config.toml
n_layer = 14
d_model = 384
n_head = 4
n_kv_head = 4
head_dim = 64
d_mlp = 1536
vocab_size = 24660
activation = "tanh_gelu"
norm = "layernorm"
norm_place = "pre"
norm_eps = 1e-05
positions = "learned"
qk_norm = false
attn_scale = 0.125
bias = "all"
tie_embeddings = true
parallel_block = false
init = "normal"
init_std_qkv = 0.0293
init_std_o = 0.00678
init_std_up = 0.0293
init_std_down = 0.00277
optimizer = "adamw"
lr = 0.00107
lr_mult_qkv = 0.5
beta1 = 0.9
beta2 = 0.95
lr_head = 0.00501
grad_clip = 2.0
warmup_steps = 455
schedule = "wsd"
decay_fraction = 0.946
decay_shape = "sqrt"
final_lr_fraction = 0.1
batch_tokens = 65536
seq_len = 512
doc_mask = true
train_tokens = 950600000
steps = 14506
dataset = "wikipedia_en"
MLP neurons of a small language model. Each row is named by its layer, matrix (down: output weights) and neuron, and shows model dimensions 256-383. Each number is 50 + 15 x the weight over its row's rms, rounded and kept within 0 to 99.
After each neuron's rows is what it responds to, as a language model described it from the Wikipedia text at the highest values.

L6.down1534:69 55 57 22 57 52 66 48 33 42 54 76 82 45 43 47 25 23 44 35 37 58 51 66 63 44 33 09 51 51 36 52 75 64 56 51 71 70 47 43 44 49 51 35 44 55 53 26 69 58 71 51 44 38 55 63 64 35 53 31 59 69 60 59 49 45 57 42 38 41 23 48 63 44 69 71 59 38 42 37 52 29 69 41 60 51 26 43 37 42 50 59 75 68 78 59 34 38 34 79 39 69 26 37 26 51 63 23 42 55 31 61 51 43 34 50 47 72 57 66 47 54 47 47 74 33 62 33
Responds to: Structured-field tokens, coordinates. Latitude "°N" in decimal coordinates after "/", plus tokens in tables, lists and name/role phrases like "Bishop of", "born".

L6.down1045:54 36 52 40 46 72 54 25 45 06 72 45 55 47 46 55 43 82 55 37 42 47 53 59 60 46 45 46 56 61 46 66 71 60 76 40 71 58 41 79 53 52 51 47 43 36 31 42 65 31 38 41 60 69 53 56 44 51 31 32 72 26 68 67 30 41 91 53 29 42 42 37 28 52 39 54 46 26 60 59 52 70 22 62 54 45 35 71 66 52 37 56 37 56 38 32 56 45 19 65 58 46 62 48 29 33 44 40 40 59 59 64 44 45 50 36 76 56 60 48 33 52 51 62 27 41 47 16
Responds to: Slot before a name. Words that directly precede a person's or organization's name, such as told, Succeeded (by), director (of), Candidate, hired (by), and by.

L6.down1196:54 45 30 50 57 28 56 14 43 64 52 40 41 62 43 35 55 70 34 30 41 58 27 54 66 56 33 24 44 77 55 62 00 54 24 51 53 45 53 54 31 58 44 74 25 54 66 69 48 54 64 73 47 44 64 46 40 60 53 19 57 48 74 43 45 04 53 36 58 49 67 59 23 63 33 39 69 54 54 39 17 64 51 52 47 35 62 79 54 42 33 56 84 51 44 43 68 58 62 38 25 35 55 32 48 60 43 45 29 33 48 24 40 44 84 63 44 67 58 51 64 68 47 23 62 53 58 32
Responds to: Table row end. Final pipe or last cell value closing a row in Wikipedia markdown tables, mostly numeric stat rows (football squad stats, career stats, census figures), just before the line break.

L9.down1429:73 34 40 59 51 77 51 19 17 76 46 55 41 34 38 54 44 44 59 79 48 26 81 63 61 57 77 43 85 58 45 43 31 69 70 21 35 35 62 70 24 53 37 39 56 45 38 66 44 48 37 19 21 58 60 65 48 54 46 53 36 51 32 40 32 75 31 70 34 67 58 43 36 64 48 36 56 75 32 58 45 48 48 49 63 18 78 70 65 53 45 61 43 69 36 30 65 70 61 42 35 39 68 24 40 63 52 84 64 66 57 50 33 17 44 63 63 56 51 43 68 58 35 20 56 42 55 54
Responds to: German word pieces. Pieces inside German and other Germanic proper nouns and titles, e.g. -ung in Entführung and Zeitung, Bundes-, -stad, -hard.

L9.down1309:50 63 28 62 51 49 48 13 69 53 39 65 33 39 32 65 39 51 38 60 62 37 76 59 52 48 65 99 53 41 44 58 67 49 58 18 40 68 25 47 37 32 47 58 21 52 55 65 59 05 68 39 32 47 49 21 67 27 27 42 45 74 51 28 50 75 52 60 74 63 41 57 54 43 51 52 15 67 33 51 31 59 50 55 67 68 68 37 38 06 56 30 60 43 55 28 71 85 29 75 24 57 55 36 59 67 55 53 47 61 14 63 70 62 53 38 75 14 48 64 38 58 56 34 43 66 47 71
Responds to: Object-taking relation words. Prepositions (under, at, to) and transitive verbs (told, warned, prompted) in Wikipedia prose, just before their noun-phrase object such as "the".

L9.down886:38 65 39 30 50 83 46 78 58 69 40 34 39 41 63 30 61 48 39 38 54 28 62 55 52 35 15 27 59 33 47 54 63 52 50 52 22 20 50 30 43 89 53 45 23 47 33 25 45 61 40 58 40 42 47 42 56 61 52 45 75 55 56 39 51 33 89 49 38 49 63 66 41 62 47 69 80 36 50 63 46 42 58 62 39 35 55 45 43 52 38 76 48 30 40 58 65 66 69 45 47 55 45 38 25 66 42 65 69 69 54 42 47 60 62 55 77 66 54 39 62 64 44 74 51 51 33 39
Responds to: Start of institutional names. Mostly the first word of a multi-word proper name or heading, especially National (National Register, National Science Foundation), also International, World War, District Court, American in descriptions.

L6.down595:39 86 36 24 48 38 39 38 54 43 41 28 42 58 72 40 48 63 63 40 62 51 15 37 49 54 46 52 85 48 56 47 44 43 37 59 65 47 57 49 46 24 43 68 54 63 40 52 61 48 39 39 73 55 68 60 32 40 18 38 67 45 32 41 53 68 56 57 64 59 50 14 63 86 61 43 41 66 63 31 22 50 40 56 29 49 41 53 66 68 27 41 22 42 46 70 39 50 41 60 42 73 66 47 61 48 52 60 47 54 25 37 45 64 38 87 65 38 53 66 63 66 56 38 39 15 63 59
Responds to: Determiners and possessive pronouns. Articles, possessive pronouns and subject pronouns (the, its, his, her, it), mostly right after "of" or another preposition, in expository prose.

L9.down248:52 23 53 50 84 41 56 69 39 72 75 36 50 52 75 76 50 49 68 62 27 28 52 64 65 78 65 49 68 51 56 51 62 51 35 79 76 45 23 62 36 42 29 50 47 57 53 59 58 77 52 57 49 56 49 59 66 34 40 62 50 63 77 55 39 60 78 36 31 34 47 44 30 22 76 75 44 54 62 52 26 00 35 55 30 36 42 26 42 26 25 55 10 61 56 67 27 52 60 52 48 40 85 73 19 31 51 66 71 68 49 49 51 57 59 32 35 30 56 56 19 61 40 45 57 47 43 47
Responds to: Commas in lists. Commas, usually fused to the end of a word or number, separating items in a list, such as hip-hop, / Carrarese, / chemical, / 1971,.

L6.down534:57 51 22 68 47 30 38 53 61 60 18 52 37 87 77 58 65 43 38 34 50 65 58 73 38 61 45 67 49 34 39 54 27 62 40 59 50 19 48 72 56 54 60 37 48 57 61 42 54 83 70 38 21 18 32 31 33 47 57 28 38 52 54 51 44 59 37 77 26 51 26 41 42 48 41 59 58 62 27 52 45 56 53 57 39 36 53 48 56 53 29 51 42 46 73 42 33 44 40 57 58 61 48 67 28 35 45 60 27 47 17 38 46 44 45 39 36 27 38 54 45 61 46 80 64 65 46 24
Responds to: Place and institution names. Words inside multi-word proper names of places and institutions, such as South, North, National, States, US, Pacific, after "in" or "the".

L9.down11:39 56 34 51 42 68 20 32 55 41 60 64 55 58 53 35 45 46 62 34 62 61 45 23 56 40 53 91 52 59 44 77 39 65 61 38 72 55 40 58 30 41 29 34 44 63 62 53 30 62 68 55 21 82 30 56 47 58 59 63 56 65 70 53 55 91 48 46 48 73 48 43 61 78 64 36 38 89 46 60 59 52 55 47 33 43 40 79 62 45 37 43 57 44 55 38 85 41 35 46 66 89 61 57 44 37 44 43 21 37 42 57 68 82 59 21 42 57 72 67 42 52 60 57 50 37 29 58
Responds to: Clause-initial determiners. Determiners like the, The, his, our, whose that open a new noun phrase at a clause start, often after and, commas or introductory phrases.

L11.down1165:54 37 51 55 63 53 55 40 62 42 46 49 40 37 44 39 58 44 43 17 42 34 53 66 22 37 63 99 41 71 64 63 53 49 44 48 43 48 33 52 39 32 30 42 51 45 68 55 59 48 61 49 51 50 38 49 38 38 37 50 62 58 54 57 70 35 64 50 44 75 47 42 57 62 42 37 22 52 82 45 51 35 27 41 63 66 32 61 59 75 47 53 56 74 44 57 72 56 41 63 34 55 76 61 40 37 45 29 24 68 32 39 64 53 61 73 64 69 45 38 49 38 64 60 54 39 55 79
Responds to: Definite article "the". The word the/The, strongest where it opens a title or proper name after a newline, comma or parenthesis (The Rolling Stones, The Square Ring, (The Appletree Theatre)), also theatre/theologian, El, La, Le.

L9.down580:43 42 66 52 62 72 51 24 43 39 41 50 66 13 41 62 49 55 66 36 46 55 30 71 43 46 35 00 24 42 42 48 52 94 80 71 55 51 60 43 40 46 60 48 56 27 37 44 22 66 46 34 45 62 56 50 18 28 47 40 25 42 53 70 61 59 59 38 44 61 25 53 58 58 63 62 39 40 52 60 46 73 46 61 31 49 27 27 84 92 76 35 55 24 64 57 60 61 51 52 58 62 39 62 46 13 59 55 47 50 46 33 58 41 68 72 44 55 76 56 40 28 33 51 54 38 71 40
Responds to: Start of structured field values. Tokens opening a new field or value in infoboxes and tables, such as line breaks before "- Time zone", cell pipes, coordinate numbers, and day or month after "(born".

L11.down891:80 59 55 63 77 64 62 41 46 45 78 62 56 62 51 68 48 43 43 67 61 47 50 62 50 34 38 62 18 54 30 49 34 57 24 35 54 59 31 42 54 44 60 20 77 48 41 38 76 42 42 54 26 50 46 31 41 80 45 66 28 43 43 58 37 38 72 63 44 51 45 60 59 59 46 72 50 59 26 57 51 76 60 50 50 40 36 56 64 39 51 52 27 49 33 62 61 68 43 51 43 18 49 22 16 39 68 57 26 52 37 66 61 74 63 72 47 23 59 30 77 43 51 39 23 42 38 71
Responds to: Structured list/table tokens. Tokens inside Wikipedia tables, lists and citations such as pipe separators, coordinates, URL slashes, and dates or names in repeated-format rows; weakly selective.

L6.down288:78 45 52 85 57 60 26 70 64 73 51 38 49 57 61 67 32 19 29 44 66 42 52 66 49 54 39 57 45 53 68 38 59 44 61 44 44 39 51 42 30 53 49 52 67 36 34 36 44 57 56 62 57 66 32 68 54 58 71 54 76 62 46 52 59 57 46 48 37 26 49 54 40 20 66 26 51 38 65 23 41 39 55 49 38 49 69 50 49 49 71 47 41 36 39 50 23 83 47 48 70 32 41 66 48 34 55 63 42 66 31 36 41 46 52 23 66 56 19 50 39 62 59 81 31 44 67 74
Responds to: List-item commas. Commas, and word-final pieces fused with a comma, ending a name or noun that is one item in a list or clause series, as in "Crowbar," "duties," "ribs,".

L11.down1196:44 42 39 48 30 37 69 40 38 40 42 47 57 45 56 60 39 36 53 70 54 45 36 38 61 62 45 99 35 42 72 61 29 86 44 41 31 36 48 28 22 49 53 66 24 70 62 67 57 49 26 32 43 54 40 68 71 64 38 39 57 59 36 14 61 36 27 56 72 49 52 41 35 59 72 74 56 60 35 45 53 48 45 05 35 40 40 49 28 16 62 72 80 41 70 72 57 80 49 62 41 44 57 20 16 27 66 54 41 62 29 52 74 59 36 80 57 48 29 92 62 36 68 75 40 28 27 39
Responds to: Function words after verbs. Function words (a, the, to, by, be, been) right after a verb in biographical narrative, introducing a role or agent: appointed a, voted by, decided to.

L11.down1240:25 44 59 60 36 41 56 75 33 42 58 23 38 48 65 26 61 27 71 33 62 51 23 68 32 66 25 31 32 32 59 38 55 46 21 41 37 60 59 61 21 64 29 37 59 27 38 44 31 24 58 53 58 53 61 59 40 56 42 23 60 55 60 56 68 33 51 65 67 49 24 65 47 61 54 54 52 53 69 78 54 52 54 61 44 42 41 48 49 44 78 51 31 64 47 56 44 74 38 43 56 50 44 75 40 61 51 37 66 32 54 64 61 68 56 86 44 48 60 35 45 50 52 57 64 71 49 46
Responds to: Foreign-word fragments. Word pieces inside non-English names and words in English text, especially German, Slavic, Hungarian, such as Entführ-ung, Gr-č-ište, Sz-cz-ecin.

L6.down1316:58 57 69 41 51 43 65 41 36 37 39 20 47 64 21 38 43 24 78 42 32 90 55 41 40 48 36 46 73 56 53 34 37 72 46 45 42 39 54 53 63 65 46 36 58 65 72 59 60 67 48 47 32 47 81 62 62 50 51 54 41 48 43 61 31 43 29 74 44 56 46 58 74 63 38 52 26 74 67 33 60 56 28 46 50 48 55 72 40 77 50 57 54 61 85 48 49 61 57 43 51 33 59 46 47 43 51 80 50 63 68 46 19 33 36 53 49 55 55 40 85 59 39 47 48 28 43 56
Responds to: Word-completing suffix pieces. Final subword pieces that complete multi-token words, especially German -ung and -ut endings (Zeitung, Kunstinstitut), plus English -ed (teamed, dwarfed).

L9.down844:36 81 84 33 25 87 56 59 35 38 43 68 75 50 54 51 60 70 48 53 43 66 61 45 47 50 49 08 67 56 58 32 76 50 23 63 27 49 28 45 63 66 57 23 60 35 44 63 35 55 59 44 58 57 38 54 54 46 52 53 33 40 60 34 57 65 40 07 35 45 51 33 57 40 63 64 02 58 24 42 62 74 39 56 45 48 43 52 46 76 72 68 68 42 52 59 38 29 24 63 44 42 55 27 70 40 33 37 34 49 50 54 56 41 46 59 65 59 47 63 50 63 27 50 85 62 65 58
Responds to: Wikitable column separators. Pipe separators in sports and statistics tables, mostly in header rows after cells like Pld, Lane, GP, or at row start; weaker on mid-name word pieces and census decimals.

L11.down624:29 34 41 67 67 75 50 76 57 33 59 66 39 39 44 29 21 38 44 57 36 53 73 45 41 45 34 99 33 61 52 53 39 32 68 60 55 98 36 45 31 41 79 53 71 67 34 47 34 50 57 91 79 42 56 58 47 61 36 59 61 64 39 42 37 36 48 38 50 37 76 36 64 42 62 59 33 24 26 49 36 48 51 61 50 53 38 63 82 39 43 41 46 42 52 55 39 85 45 67 56 34 46 28 35 51 55 82 51 15 33 58 66 36 50 60 60 48 45 35 41 53 72 58 50 39 33 48
Responds to: Comma ending a clause. Commas fused to the final word piece of a noun phrase or clause, often a number or plural, e.g. "students," "losses," "5,".

L11.down699:45 53 45 67 46 57 65 45 76 50 50 47 27 29 58 39 70 51 47 70 73 48 49 65 56 44 18 53 54 50 30 45 65 53 65 49 54 62 37 37 33 67 58 41 49 61 51 74 87 36 63 57 34 32 39 55 38 51 62 52 45 55 56 54 69 61 44 50 66 52 46 48 29 40 24 54 67 56 37 32 43 56 68 51 40 45 79 28 27 49 48 27 40 79 75 48 31 61 37 18 42 47 48 43 44 58 57 31 47 95 32 59 81 55 35 68 49 35 65 36 35 51 61 45 69 24 55 69
Responds to: Ordinal and compass modifiers. Ordinal suffixes and ordinal words opening a noun phrase, such as 8th century, 7th Fleet, first time, plus compass words like South, West, North.